{
  "n_layer": 14,
  "d_model": 160,
  "n_head": 5,
  "n_kv_head": 1,
  "head_dim": 32,
  "d_mlp": 640,
  "vocab_size": 1024,
  "activation": "gelu",
  "norm": "rmsnorm",
  "norm_place": "pre",
  "norm_eps": 1e-05,
  "positions": "rope",
  "rope_base": 10000.0,
  "rope_fraction": 1.0,
  "qk_norm": true,
  "attn_scale": 0.177,
  "bias": "qkv",
  "tie_embeddings": false,
  "parallel_block": false,
  "init": "normal",
  "init_std_qkv": 0.025,
  "init_std_o": 0.00472,
  "init_std_up": 0.025,
  "init_std_down": 0.00472,
  "optimizer": "adam_variant",
  "lr": 0.00293,
  "lr_mult_qkv": 0.4,
  "beta1": 0.9,
  "lr_head": 0.00606,
  "grad_clip": 1.0,
  "warmup_steps": 257,
  "schedule": "wsd",
  "decay_fraction": 1.0,
  "decay_shape": "pow",
  "final_lr_fraction": 0.05,
  "batch_tokens": [16384, 32768, 65536, 131072],
  "seq_len": 1024,
  "doc_mask": true,
  "z_loss": 0.0001,
  "train_tokens": 141600000,
  "steps": 3303,
  "dataset": "wikipedia_en"
}
MLP neurons of a small language model. Each row is named by its layer, matrix (up: input weights; down: output weights) and neuron, and shows model dimensions 0-159. Each number is 500 + 40 x the weight over its row's rms, rounded and kept within 0 to 999. Numbers have three digits each.
After each neuron's rows, "fires after" lists the tokens most often just before its 100 highest values on Wikipedia text that the model never trained on; "fires in" lists the words (lower case) most often at its 100 highest values on Wikipedia text that the model never trained on.

L5.up395:502511510545444488513501507515509477469499528443551508556495519543530437566423474447525516452481531474558526460465514495560559499485516441577616493485455536438509445483440498438505478566560501444499465516536480499506545496491449524472507561498442466584483582561580506571449480542523488457478437458489530517501466510482491509436539514493519565507490521573492525485521507502507444453503514476551497463502459481467572524486543502531532512404617557441518543513525454486488443460474477
L5.down395:487508468529568490441555571477476414488495506535465469529509478506434436564478536534437509446504450452523497513469469472511505468524449447490506507464473569461570472524470425531526453482520521510508579491496568466532507418479464548529504530509516530517529346500535487488460487485445467522552492465558473530552553448447472520443541501519477497513488527501389466482476435564485584538543515448495577566470518503489537454460436476508504493507432501472486498475474461490442476471490528
fires after: " B", "v", "B", " E", "he", " "
fires in: "best", "season", "television", "league", "1st", "highest"

L2.up358:464507485502478457483507536526540434483480457477526489465515437518486482492470484475409492517450539508502494463470478520522464412451484546427434556489495525440549540580457467488503517521478497471529445473480516498471480493482527501520514541513553462517456498496544425500551485445425481594523533536468541526487563527465564594504453497466359476561472505525526497478527488493514483467493505458542473523490479464414558545447479559487537479545561513474353474481527421504509534492485492
L2.down358:506438510550478467464538485487513524451526569461454483449541510526503470462481502440539519528510475513482477584541510524500462497540519496491545500525519478522568460489481530481477459469459559527410533487463475476477424414586533414519530486456499524501450467512537542470491504513483485511559507494484438454511439389536466465464448479519535416487518453466492464482522599520463471524499503482468536605459467504525503511433459449467518604537475564454501443564472475469548586501486486
fires after: "b", "if", "it", " c", "oin", "le"
fires in: "born", "conference", "california", "appointed", "completed", "career"

L5.up87:476486548484512536511464465530478488454478488460515511510504486518506445560402454451496515416477529485508526529505486444495527465537510516515483591484482484484533531568491463535514598482519503486515485563473502597531484491498479540499434548509487469510490540542517482492492551458501474410471527506485448497476444516525493456458494465505588510490473519483440541560473576449519372611467512467491394455522428492476516478416551565510523492468583456494511544496510460456559543497511459
L5.down87:509476501525539535462471496478524481493492431526522510574526467524480463476484514512436459546531450456532465480455453526497491472517521497460527487440483509444584501590466382488486531497487328514531511509490531487497456458488499586486570515507415440521553455515516506531547460502489508497453454466599551519479502452558501516447503493551479458504521481458523497497542457563508599484484504456531523543466464454492472549451537470490471501516494470496500519486456506477522386426538515
fires after: " Le", " A", "v", " le", " dec", "o,"
fires in: "league", "world", "awards", "television", "award", "decision"

L5.up622:525498531488497407397498478526384470554502539541488569536533508502578560534562460491439535444499535487478455521472504483524499485559577536470516540465490496507576502470523522464490509544487503445512482451552591495560532492566551515476494494467451478449512451406551481453468554425459505489480455546505500479507479478535482508517513510493590534478503425515490507499495508493528530517590446503491475486570530488545538524554497433539403506481590515489515470494486422469486478488523525
L5.down622:443491538489526602421508456463461585541516466558459510528532502554523496420510493490498482503484595477524462542443487479506545512459432470499528531501462445520517550537496515480452492494475570528517543478534463533481571465490509554472541446515520522471449578504397541506470518492489563505493518533503428502476434575472424532527529467520517411461506522484525516550510463469427504507404494475388506583456491534512566510497481530495463467483486540440484443505553507482472510471489489
fires after: "oot", " k", "d", " Le"
fires in: "football", "footballer", "km", "league", "addition"

L5.up242:544511545542498501538534497537507492472487546474525509474489514469517533541533545507487498479526504494510505550459482564481451626440451486542578550554507550480512411440465518516484456490478500485506527478464501508469516479408494505501520546497495489524512474446530507553525529526481497472506448467463554516562536474475457509452475427426511509514492425467464521430486436512446483444499474567579510509574521491496558502440499547465379524597590483555566510501513577516488427498506555
L5.down242:453512558488493508508486545522491493461463514443495490501485550474476488529488532509535520433487550471524463464537481495509494470470512466580534471474508525556464523532543533506517453520459509513511504483463506462471532399470526437495480474519474560425436432470508481488481593562502433471491574392502482613603495443501498515452539513475502470542483398512445478488465529485582498592530524415525570509500491512518493532470521583433540479564476517484465468432514514476517507485542447
fires after: " H", " k", " h", "ver", " Y", " l"
fires in: "however", "km", "very", "york", "lower"

L5.up467:517568484570484480497518500584519526501469506509507470553521495551543524511497450489465498441567500491467484546502486497525512479495472526525609511482554473508561547477467531468510468590493532433485508467553505561520506497473547470463508469478467454552498541393474443519579517466435486426578453459489574493411582503542493582473463480440542499466520507490459493569564483561470522478515497512574503482501480517469547494492498571451462481530561516494566417508480463552487423498485498
L5.down467:514510471537494548490526535556488530497476457527462573442483526526484426530485425488571499497466523474544461471454510510521464547516435475497478517503471560460564551522490468520585500417472549573496555512451487507554578436539550484548549505493535487488496496523523535504553562464457524482556529412495464533476500362480480455461524445458487454539523494521556446459453497500550513502524557495467530456514539465466539564468514469418480529517457455503487471421474550491485588463522479
fires after: " Y", "-", "ver", "ular", "re", "ill"
fires in: "york", "year", "very", "yards", "season"

L2.up233:548466510405524549456463513581580493493489419492523481397493501554572533542587508473476520527501431505554487507550550496473471423481473476448416512550497456496502541571452531461454513491481500545505468541507550539526418497578488497490517581479518530517510525531538561491522507482541504511479582474413511489536491521453493478543496505535487446462462564458482544466566452528517511519466510612512457459499506541537511482482525483487493436489507467411508523479446488446489474547492494
L2.down233:479527511496535467487466568537505536484553438440467481455506454520543505541513518543468498488544451566433538544513488507457496540493587547503457508587433543480552575522512520472504385490460545479491551539477554530469515442519487417495473506518469538475447567455580492459494533465488563495479522511563471527494515568468470558460536461443485558491508520547555423479575538533548493557451519463514460480556508541474449437480473532497466492474507553497532522554451492449580499497482548
fires after: " the", " rele", " his", " The"
fires in: "first", "september", "released", "october"

L5.up630:518480486473477517489475460526529456462506576476475595463534487488518493500534470452543510440502541477540495571491515592532537509471477555464543523569424443475491510473489549533477509554557490475540476435519520477478530483422508504522503541472456431478550494468598517499450549522503511458514475585484560521563459466447527499469518517478546499496527424519472550501502531524478545503501441476529513478537494509487477559460570529584403482476596516442531535476503428492519398463424511
L5.down630:458484450537551547407493497457536483528475526560467470509567587459461502503416579569479472480572556508554522502469495501503452573533480488491513482450485516586524457508501476485503448520491516484542496452481555501521497376512472497464556419511505517422504476495517544500487526527501515497531540433492462533512530494525501593462516538548525464464530388547435519512439492510449498560504474415445544516455525535517562475515476511508458488520481546484488451552530468485494513428515440
fires after: "oot", " Y", "et", "s", " E", "°"
fires in: "york", "football", "footballer", "basketball", "n"

L5.up393:440523577500550477433530518439464539515465556493529450523566473452508549472550460499490537506548548491503571501507488521528572476567500501415489502469446465469520564532503507523482482566473519465438455446558529515572527460528518488537501470453494474483455501474562440448557510430467521445537482520565475518449523469498438521544503495489489530484515442518591451460503481523524439491630468421509531520498488467467441481558549500568433542506531574553502503490467506508524445480494518
L5.down393:590529486512495586448488539499499599475487502499500540418561510482456486521485471464456510574427582567482480550489486461468478585481464464455545484424501485485491520520530485542562556476488537510462492457523506517532571497474537504450500488481551520482491522475417488488453489492484606474489536484518440452463478526533483498522472498517498425455546573499471497550551490474425472506492548527424489480532554526573551565466476504461517443555552465506399455518475533498455448492492495
fires after: " s", " F", " S", "f", " in"
fires in: "first", "six", "some", "festival"

L2.up42:453541499524483415560448488472510491484499572537561564435509497515453499537511440535473507458563544493443532535490483527580584559516534523496516528502516559487592464478485469506505512563496498483511490547486548487517547485529546485556516505499463502590537476550461478428501484493505544583545497472507461436522422532547555522560533527439477595531503526443553511528436581521517485482583451515495477478511536520522573551520485512557469483480526485542543497519503592513518431458524524
L2.down42:586542450501471508522487483550438505539496560499515495571411519548476497515497446569529446520509481466562516457482534431516575567528464506515514456443498500506461480510499475566489575541481537549499491499477469430551536475461513475477519530456546537468520465504491527520481505581472591478517496484488575502510501557529495419553410457492537524506557554455463558519480579484495463489515542483521521551484511459498448517482514494454420502469554550530484487483556518518413414429493423
fires after: " f", " F", " B", " the"
fires in: "following", "university", "followed", "fund", "follows"

L10.up446:529542537520441526525456524459547528569489394460549500503486495498465404501520493434497492507509548491484592447488500578454472505475522504514580540477511519475493492476430539534435500607467511482529448482466372478480505508457516470479493516485493465493521525514596433477548506523518505556561439519467499520542447459564446532521485483448555557479511560513473506476569503543520551553545439521516511488503585518493474518524490533513473494532514535453503568488441539490519467557424517
L10.down446:518546508504522466550513510476531476515488485431459440496526495401558448484457493540406515513473515634424435491513546486527508475496476515557474497475558489502515505627566467467475448531494534501538466491514496514466513483489440502545554490524448445528580505505497509495570515546495497548505473541431528498544462472459486499440529548439477547542511487498462574436529527488443475420525483502549442484547544558522488493549522496499539486543487508442484488486399471570539542519542528
fires after: " an", " in", " to", " of", " South"
fires in: "a", "announced", "annual", "america", "age"

L2.up355:487429512489485489522430443540489396502462445502492426483556482514484449519502544506498481561577447531476494487487508456508496406490522570501465468538546496546423605563454451486469553466522486567460474549513542491513467484551498515474484511554499490465551439491515512558522491440536499481400548467520524461577462485416490475477502461516521467538497517492511530440485498492480498494493557544559497478455550464460516501406506457424531525421502454426480518511480526534555524501475567
L2.down355:546487507573503523469418498486449508442525527427462476505519487475547476528462543542476553465571439506492514593506493473470460567447590542459467470558489564444543531555482483480519443524503523475550523543519495518508499545513428463505436504525454515479522516534505557575510512511511390476550531518479479570486501538490453579515518521428518483497481474494578500498462486500547503558514499486510536605470512564527475478481491577555571515438520586422547497482476531492532481501515538
fires after: " b", "b", "\n", "if", "t"
fires in: "born", "attorney", "california"

L10.up148:496546511534484510501474464514499543473610458481441494490465502504435496517553499491481464489475531496568526505541563497566529450469468586497464535424442469453495467568480519494518487489476484560498463522498444459485355474573506482504562462522493423495456494538461548542404450449435498527528435540461512485462510531548469488560537539502524551544504571466434511529555537523449498549420497590499495529472506476475546488536488518455477452536537543536473531516430500519499453514504494
L10.down148:462522425471489482527508473491485528516520479534468446477523494438520500529483464497472576559500526523474549518512531529484436477442468479529527515514475484571531596420552468480500486441530450486457540547486481513504506462517528534533515527474541536569568529423509574443547532460530569460428532511449470431568510447514607461501510569457576478498502527487443512493491516494571524452498450533568525540488504531478441431558443455468488465398544514448454506483474499517510486563503482
fires after: " in", " the", " The", " an", "an"
fires in: "a", "average", "age", "aircraft"

L6.up581:491514475484466396462500493431481511443509511492525452545531507537546444559464520533539501487425450484489553439506505519427505504445477525497430465495543557485443451468447566479499459583423511503522454543446488518483535489544500534537500555475524542496461509578564451505460526580573509575590542519502556484564503507483522550418555456519548528550504451495458494422510561522482538471551535513512497492502506478515502519527425477401505508489485546447565503524516512508480540543499478
L6.down581:542497399532537523573525474510505508547449578432529507600486500585486531459481509467479545521471468440463494488493482513476469510487509494545543521470545443497497444591529479484521498469508537407544490529452491501467494558562497525549502484536510525459467490563462511505504476516496465509493532565459570537436483550526458455473512482513516461512466453507464515501537423516521560482548521565499475537469401555451477585498456502496558485566537531588510553484453564542448587483495492
fires after: " the", " The", " wh", " of", " D", "ollow"
fires in: "second", "three", "first", "date"

L9.up123:500494518435527545514486521496423502475576509488533481441513451524523457524483541459477493506503435494435519513493498506571474476530581469524466530494455505489384513542447482463511500548416492493466557528545521444496518481521479555485479550530494478457453502547499558528549541484486480508555502496445598516550479477550477395475508492517508615524470439598531479462612499537450525497561475542499473493505467537535475507499440569519531527493523584483488504527496564551510435469496538
L9.down123:485493512481485577499463460466456561480500516507594527529551493539500411511510463515500495452477493450447489506543574504529484557490494556466459470414540480459534462496487455454485500427476628524484445410451547548488462522509503494535532556504552474436499540504504504493477487579458556489466426485500528452557448519465430473476492516517535583504601487478438480549474508524454558487485545535438488491437496506494483582461554540447513476474490506491475560519451506556501545509519501
fires after: " |", " F", "f", " sp", " M"
fires in: "1", "first", "spiritual"

L5.up255:518492486466493492456484527545555543416436510542493527523518445478426501561470537477506519479503502490485461461485485492508535475526521494494474466459530491465447547500481565427496469536444514500460422545434494483497554484550536514511468503421544479525524493513491507442565572440500499428521479507552490476438578571549546523571504541538520497527516516386496470447501559491498399484483524562423541517475529527485480478465542528482537473533468555468534426519452483557491468597430435
L5.down255:542488403527572547502495579481512502497428508511477559466553501485461569560539512497451495458483573470536515492511484492474501564467532517463470547539454522485458549509512517484504481485520500562519461548495476473578491636542456495450517503437538475590537474528488416491587482445523493497478478488531450528435409503492548501531458527444498502493498470496590491474488466475503499480479450505510449424559448503497458577535523484517467466488500511489417449539560507475556515528444542
fires after: " |", " A", "d", " a", "z"
fires in: "0", "awards", "award", "end", "edwards", "zone"

L2.up13:486482436554475422478558509511542524576559498531495537517526576503471478517451499513556509498461447497423486428533540481483493520545525522613541514563484556532537535473496549512522556499523508433520507512528467625606538475468507511445555411578492495512508444573414488527498449535503506539463527503513493568561477445462550521490519518450505535494530547482484522490479543486494566502554516476496495479538523454503509460475527533547507558468559489601469491472480498520456542482507504
L2.down13:570575501538508470558561473456469535483472531540503482517496533555484487563452546515479499481516485605462456500474540523484486494482448520482554432495453507510501462463534490546466431491501504549524495521465435460563475468447426554499514476471480492514467492467556447565496453549510419516543475521522498531461469485537558448550491529487515461461453532517452492553423557461542556434433508516561606429460489478523542548529492520553537495445533530544512477575525515577511566472536463
fires after: " s", " w", "t", " att", " W"
fires in: "won", "son", "attended", "sons", "soon", "friends"

L5.up91:418566545471458480500442493418429466552530506551539506544605474480477572462524517509493513531467517482539514539501458501477451435561493549471480561530517545596461503549559448592477437487562508589558481479518504521554557483486484503511439475426522494450500403430488469506550497494459514516440529551549514546500500478493522555497486519458452467482501507502521422539555468521523555513557520445455542504488458498540466499532504455541451466485504501522532485511492476454545512427476519
L5.down91:481559576506439538476467463530501504487441517500553536443516504525511562491506468489542496583501551614498515531418459555548500502477508532480534461460472465471424529477530548449468547528518559479471475469570540513549485584506562474507524446525467469478431607483473540514473516488517472521505510509580474403450494522562508558507465485510479492466546567524492525497497572497436444524432545458510442506463499480532514505530460542453446491470528532581543474559478517482488488451557475
fires after: " f", " in", "f", "it", " per", " d"
fires in: "final", "performed", "information", "daughter", "constituency"

L2.up381:508503485475584548489551517486533577501537458491458463482453442521499507486601477531507504538512414462525533467549500456482450502472492431386521506499490506538539489452504547505480509519443519561524494437508535468473461502526491494446508517512502486479488550486521576455463486480482509501469617543484415512418496469466481469457487435568450452495486523487475460450510478490418554555538500524496505467585491582463416472544572505492467451455455539426520482515576508469520481541518523
L2.down381:462519524469520506482520499491584528493511420442491478419513510497487580565585451496544512449435516453509454441516503541494484498489557507476476537526448576488453576461501528490446466469554604518520509502508521509463568552460528417477508524491426498495506538513531479473486504429555641529437493550537439512540490505462479528491558555464470479475511497543501486453572459565508459506505523468476495482508542477489507527526443529491386455476515463490488480449455510472534468539486456
fires after: " the", " S", " his", " The"
fires in: "first", "school"

L5.up7:476480608532412517486467497477468469449446504459518493575561483508497500508504485441600508501516512503520519477509517543450496508488488509501553481420508584493444534505466565411495471476467479471436381524472489489516550496532454502562484471474498471550515535517548474484535560485493521420398476424496523537578507513551485515523513499471486498513464475466494498435493533463518403493561580593492510531513532536508511459551479494494502483543578577507509509517573515510555463529494482
L5.down7:487557497574583507551510589510415556492490487537551488535553503538427517521578496555438549564488607433505546529461454504529555492426480461443517542409463520467443513548475466521486525541491594511519499535450482462521528525536507490485511453543539540522536441515461451422487477541499542529495502510516471565520452533504511478543466476498457473512525526495493442538466482480528496504438557480528486511491483527502471559504506540485477471505459564477433476579512425444461491578488510
fires after: " Le", "v", " gr", " Gr", " le", "e"
fires in: "league", "season", "group", "television", "groups"

L6.up226:475512480431448463539512471517475580588414461497587524559466514518497527508529484495456465544493507535475569509502514537507395602538474509480482545507490500496449578530406530517508548389478505450519531552518485501526454495462458504483513546511518498513475494515531519434531450567549510584481545467573500565497467502471523475489499501462492523467488536495472502496515471498540490476521472564443411513535487515494442458540460517485454540574539561463567441536444492568509544537506478
L6.down226:509463465432458489504485509382522484535474464583443487510506553523557505476535495513512553512483520508489414504495554549453462413519542448536502484449515511538580490514571470480518515448498507442443582532520477491532500546507457473534557494540528543526538464519497502538469510492480532478479529497468543473562502497524527452454498525520480433477418557479638505489481465440467560540524480584535547516500438495545493499439424454479453438495521527519404507460466523520531504496529451
fires after: " in", " is", "om", " the", "ian", " of"
fires in: "a", "women", "age"

L2.up395:469520532540430480482438494429491408491463534521521577435510540522487420501500504545449475378496511485423459521493548506580544481498449501452541558500483533505542459505477428483540517547554511480499515508478511488513483485465526494506497520506486517526497449514479459470519526450508538496578492446463583444482507490494543566627455508446444581494481498521526513527476528532507477493512460452445464493579506516556550492560543544487477497528523535558546511499476512523454406419552511
L2.down395:479513496467483506501459484499417537519479555499525544501476498513467434570513505528526478579462537610517567506478490417525557566518443484536560585426476449454546431516472490537521526511482471548467515467460534502501489432524517459551513563512509547505498504478496493504493486595500619482575467413494495495568515524472478493519465493564502438465547455495462532537445528495505441477466538519543529605498503487531492485492506502422415524485485523534459481562489479491478470446474458
fires after: " f", " (", " F", "4"
fires in: "following", "1", "10", "followed", "follows"

L6.up188:468510539538466441389529552541512500543495556521546544539472483464527542476512414521581485550477426509503504550509508498481494485532521494519440568509456519512483503512548551496528430427492504481491509456489511509412497499574558474529498422525486545475498467546460547461507517550485510507391538474487545433548482502562454522508468538524521526525464550485536483443524574540463463466508513550519563518485503491491457507459492533454519455484483552467515544481383414485532506571410467
L6.down188:566479572475464530482532464507501416493502482535495503364523495548512575522500458508481471490515484493442450513519478446514423536460562476563564546420495498561532552536554541496473559576474558507504510495462490514506516404494585440485538452475473490484502565501501566496472500517530532519507470522456567464514485554480480468560486553484534473547508501545476498477464474518527469521492566514597432392519480485546495527461515456487492507457568514446431460457507532508454534499485497
fires after: " A", " The", "O", " the", "A", " a"
fires in: "there", "australian", "on", "australia", "his", "as"

L2.up297:408465533558523508478518536486488457460517517490489567381491510477501498507439459548470484451559470480462556443504510503557535500498450497521478493450498545506429550454455474462472514506512499473505476486464550511504491510481503476507551486521436540577476458561467525466433451421517516544523477504429458484447531542508570493515545510484440562503498552486398490497482554503448521501573460489489411459465520579480476473532556527478482539466541534577601464537544540494518478434516566
L2.down297:591559506493468488511470506483442530492461531445484510537487517537483492574477490580587547487503567559495573522551489527482566514505493493544503530402502565497412545456529442539503596512508513593448464439540503461552578502509537461469494490456467516536484487482550507505481487500518541526478499475507504541512484537506461438535488541473565467490526560448478489526480484451483452484492526507596529513437565523482521525555458526520467542439545498482433474479541522524528429429457426
fires after: " B", " m", " b", " f", " h", " p"
fires in: "most", "boston", "battle", "coach", "full", "host"

L6.up633:500540586428457441544455497498525607414489521491534488503510455497483417514459458496537504412416477492532483506479522528515549462429496519515513496528455504471459427481524544549490454490503511549511452473463476483431521481526509521482527500522470494432398546507515441493471542516459504570543506445507488482520481461504513441496549503560556575551496440507548493449491557511473543513579554458542534514489508493492452481449449445463468499520510588470570445515401487485505546479499463
L6.down633:623499536567535518531502543527514493513506523450550531490466503560536480517560485490451560463451436522431465536458492501481479551511504460541558524496535479440521503469541463529621601526516592500573481539572515447590547556540541460489535498438432487439494507494525532455487482517480485470481506532521560497478531534472459435510487498514491488485500509530494504449551451539496521443515478516466498484473494562483492579539470475523530537450526550566465545465529522500406499527434470
fires after: " The", " the", "ov", " C", " m", " e"
fires in: "these", "grigorovich", "cup", "main", "each"

L7.up243:573492553473470538472521525525490527515521556485477552485497464488422420505555455522448495435535460490516520469513498514522472485507578489527626524499449467495425531459525479507504522556496495488488562428411458521447496505509516510495462432496518482590508530501552523488561477469504499552473426481563453470441506425505466426517534462441548462528468528472477450448429510609554475422473436529513460473537482511515500547530504468451554505463569461483498511496468477496453519453504537
L7.down243:498449490503574537459507495487452490508546494496495534558502467496556433583403572483520506470483529550525473516503486502547528489463404458548480523499454477409480466551504488521564478487501541509519502510428508498501559459412551470533528558511440519483436560547459505524479486496477581485545488532516548537567442536526481568409470438562437448471500449504596477484482460474478486537504478553530551455445534538493474508499477511491542418529493521492559474490504465527409488494482478
fires after: " H", " comm", "m", "y", "c", " h"
fires in: "high", "community", "year", "albums", "concerts"

L6.up545:570518479473530497518523531467506598520436473553544458589507555557462430519526513536467512510477532510503490515435490514493466541554465465494446539555462585553476533564433595456499493405501512471495493555525473525593543523468487450487478486494467499493495565510507479577534458530466478518493550481471477498493477568548461454489517507470482491484519560522531494480446460565513506500496510545433485528564513508480487494549519509553444532591614418584478534535483529513512517515464464
L6.down545:487489462378541472545532598409466561498500493507472428516601516455572505505505528475578530502478523534551462499502490566470482433530450496557564455469464480530597523556521470523575492485512479455417563496541498478534488508455534479484496444489437509546490496539517518424499547505513588468566521539527445499495481530512536467474450504581528546486566519441500528513506491493467524517544514581500523510488507465534512506492486560495553497497433467451442484425511489507529503510503498
fires after: " the", "her", " Y", "y", "ther", "ch"
fires in: "then", "january", "northern", "york", "southern", "technical"

L6.up612:541539477506498566482543551511496469484451520495445496525514554528577497526515577471477517558547512505484441438505505517474429520534521492533451496526538587501470454506501522544510504549446551528574490592468520527455485480454535427499495502512520465508534470476508410467486484507561502458477545533448510411596552555555456456491543486508540407513518604558488454493445466560507513511513553497530486482581500526519462462533543581491506483499602442462484485509538513470485483551506520
L6.down612:369495445484511450497556540499457520575496500478510477539512503477515543467532477567544458491466513485519505396531460436483544497496486493492479462498454488526452504641513509494472435523473542461450539466446477505486464542472514454514450525510526552537464472526444484494489541484503571432544516577527464552557497458508500408558491440537517505539551473423503492508523514470491479564551529500513492500457478512484439530504463512415452457493474552546487501524443411500514561557557498
fires after: "e", " sh", " Sh", "i", " l", " n"
fires in: "time", "short", "however", "view", "less", "density"

L5.up398:581549475448499520436494445422586515505549469499485557431530477468461571529500569492449487452540506501492481494554445539468464467488422522511499507488455467469515519403515508546529496503458498547482546507459520541480442480400467537474450531451513536510549583432526466549511485391502479540603494526504580547496529496506490498520519490444514514403514534471533523490484477498484470524517465545507480550517419497556566482468517479513446443480535490539524452470439478530521453501532490
L5.down398:490486509525479565476517500514581497518473453487478539453586521426471567479467514533572439463441491460522480460501543506502436518501504510457432482502515485568518507549454477471487451474509511537502487507445464510477483396445523589490548457422538538529497521537448504470479541470515430521530439504503475492561473443566441561573519527519569435511555439456559459480469524502492521525530512417474519560517521509493466538541570498485493543497508514533495468455567535437532422482578525
fires after: "|", " |"
fires in: "5", "3", "4", "56", "6"

L6.up567:508509439458465508541508482457541469546578467480532532435531564464440476484475446506556482560474464528521554471527486465456490525451491518554480458476509589452490553451504524522508450504477495520500450530476492485536472482534426547521478553491504512490553439467436611509565498517509511489512464485491584560576533481391588512472530457506525526526497479429476486543476529480584485517458432629461578513492451511522510537504488528542509497427458512494517508521538535486509483562493495
L6.down567:502523469547521518495493424483475528548556478536488490459549394498512485501448553550583463498500532461488556534460529531470473432441527500470487535501450562564476502470519505535533510468440506469527510497478513492419547531507468520500474500537521528481479543476493550480491429471534479502524459515403504492464534481521383519517535456537559477483536555540428468514457474406607540490433457538500512584469496438483505499507483490475498433539608528593469476481470474475514525483450501
fires after: "om", " m", " to", "m", " w"
fires in: "romania", "million", "military", "roman", "miles", "moman"

L2.up300:384502505497509491449526497508514570512492559495453539531514493565557496494474596532540502539543496463487524486545495528485544515465534480567505481505473432546515498447530576579485516497516511554515454593592512556538489522516464488491500500547494487495525475540459424479465534562559506546489533443452501524595500506465506516511529548487530582495498561410505487521488554439520518563519478509446538470461508481557498478519507513488460483443413504525552420492521521516424392496466508
L2.down300:426527503509502449524506408543544513529526493528528492527466480553508499535485511503512509524525504689500543481505502489528523499433432539511547517535461489525487551500538518520427517497534419524526486551504476523501516413492488495466455488472473512518505512508512527507520511475524301527528475491532508550533516488547512439503454471497557551503483528529465503488489514552562517520434550500537524399488511507514503502506580521444503476483511520511535500515556562495538438487587455
fires after: "os", " Le", "et", " le", "ad", "d"
fires in: "league", "competition", "position", "election"

L5.up116:585497514494482519476452483434506445488502448557531517476526473503517547480517521513476476458572523509502536552551478571506517484466427577479498481500459450515519519507516541535473494480501502604518532442429482458494499495373497525452496542484490513439560548470579519506499488409526499434515473501462578609578449480482511523528509475462524471476539505499533531505506503553472530587513466410522499474536483485522523545481508414523434477506559488498551423504522497560515498478580548
L5.down116:466474488503495543498461437504554516499491544549514526437531502415457535506470478499498489531462561551541488524486536503514507584448495493465471487413554438531601522521463534454520562508465592518492514505435480464465500368495521530460531455450474504487470531498504515470515547567508500524507484539520499475544529454562444594529487482523502432489564471460505502461437544463475451502531490419467509591503493477464495472473543552530507550454513551513528468490474443436483463471604475
fires after: "oot", " e", "vi", "d", " E"
fires in: "football", "footballer", "events", "event", "addition"

L7.up469:503450553561486475490568529603514426534530490557448538463487488544510484550465473513445514486546487464505488485470468440470504509499522463428547530437593416536566491491506513557495506438473512490482424552542523494512430490537470531459528457492518490524445526523493530568544431398489487479545421530513561518526514488448488521499446480460496544535548479474455496514516552460495494407525502458501526504564524498468483435530503497514495616421455466524469557505501465526480484426530489
L7.down469:525517559516534555523540455419484461468507480449506513500512541520520517533443505555462512434470511516515470492559517495549514645513548487484473588492503521408467432485495462506564499532495452513423544531426475602527525510465520493531523406483417464502407532498464478530418487489549481514537472515552448486509421548581550481507475577502498495462505515504540485516485543525513468564514479523486542503585549470469455531475487508519446460507521499495462457535498512488451469550495491
fires after: "b", " comm", " de", "m", " b", "y"
fires in: "born", "community", "developed", "year", "development", "communities"

L6.up271:458386524500565521440540521499541517464521560556477459545492454477554481519548476531486514473497448494492530553481507521435505456536487438513451546524438529474513429514533488432514496528443481531463455488480555507502534492534458433591474499529494500507504604502543546627490544607500519529514506491475435518516464473452512589474486525504511432540482474456469519493514564574488465470456466531416537514514492478427451531492540455486442519533473495478553543508457461509483463528486548
L6.down271:478514463491585517543460478527563529501460564433512523471524569527513551447496512473473530550479545449469498539489467506480492526475554473574517529473519469524524468473522552466462497485498467477383517514409467498437462485542508481489482510493426482467504547538484507508565490498548537495488541492469550541393437472476505550538457510533561528486525471490457523556502509428574456469490515534554414557454482532526588593463538483543562554453452476484481471524473456444516515471508577
fires after: " a", " the", " The", "S", " ex", "A"
fires in: "age", "second", "would"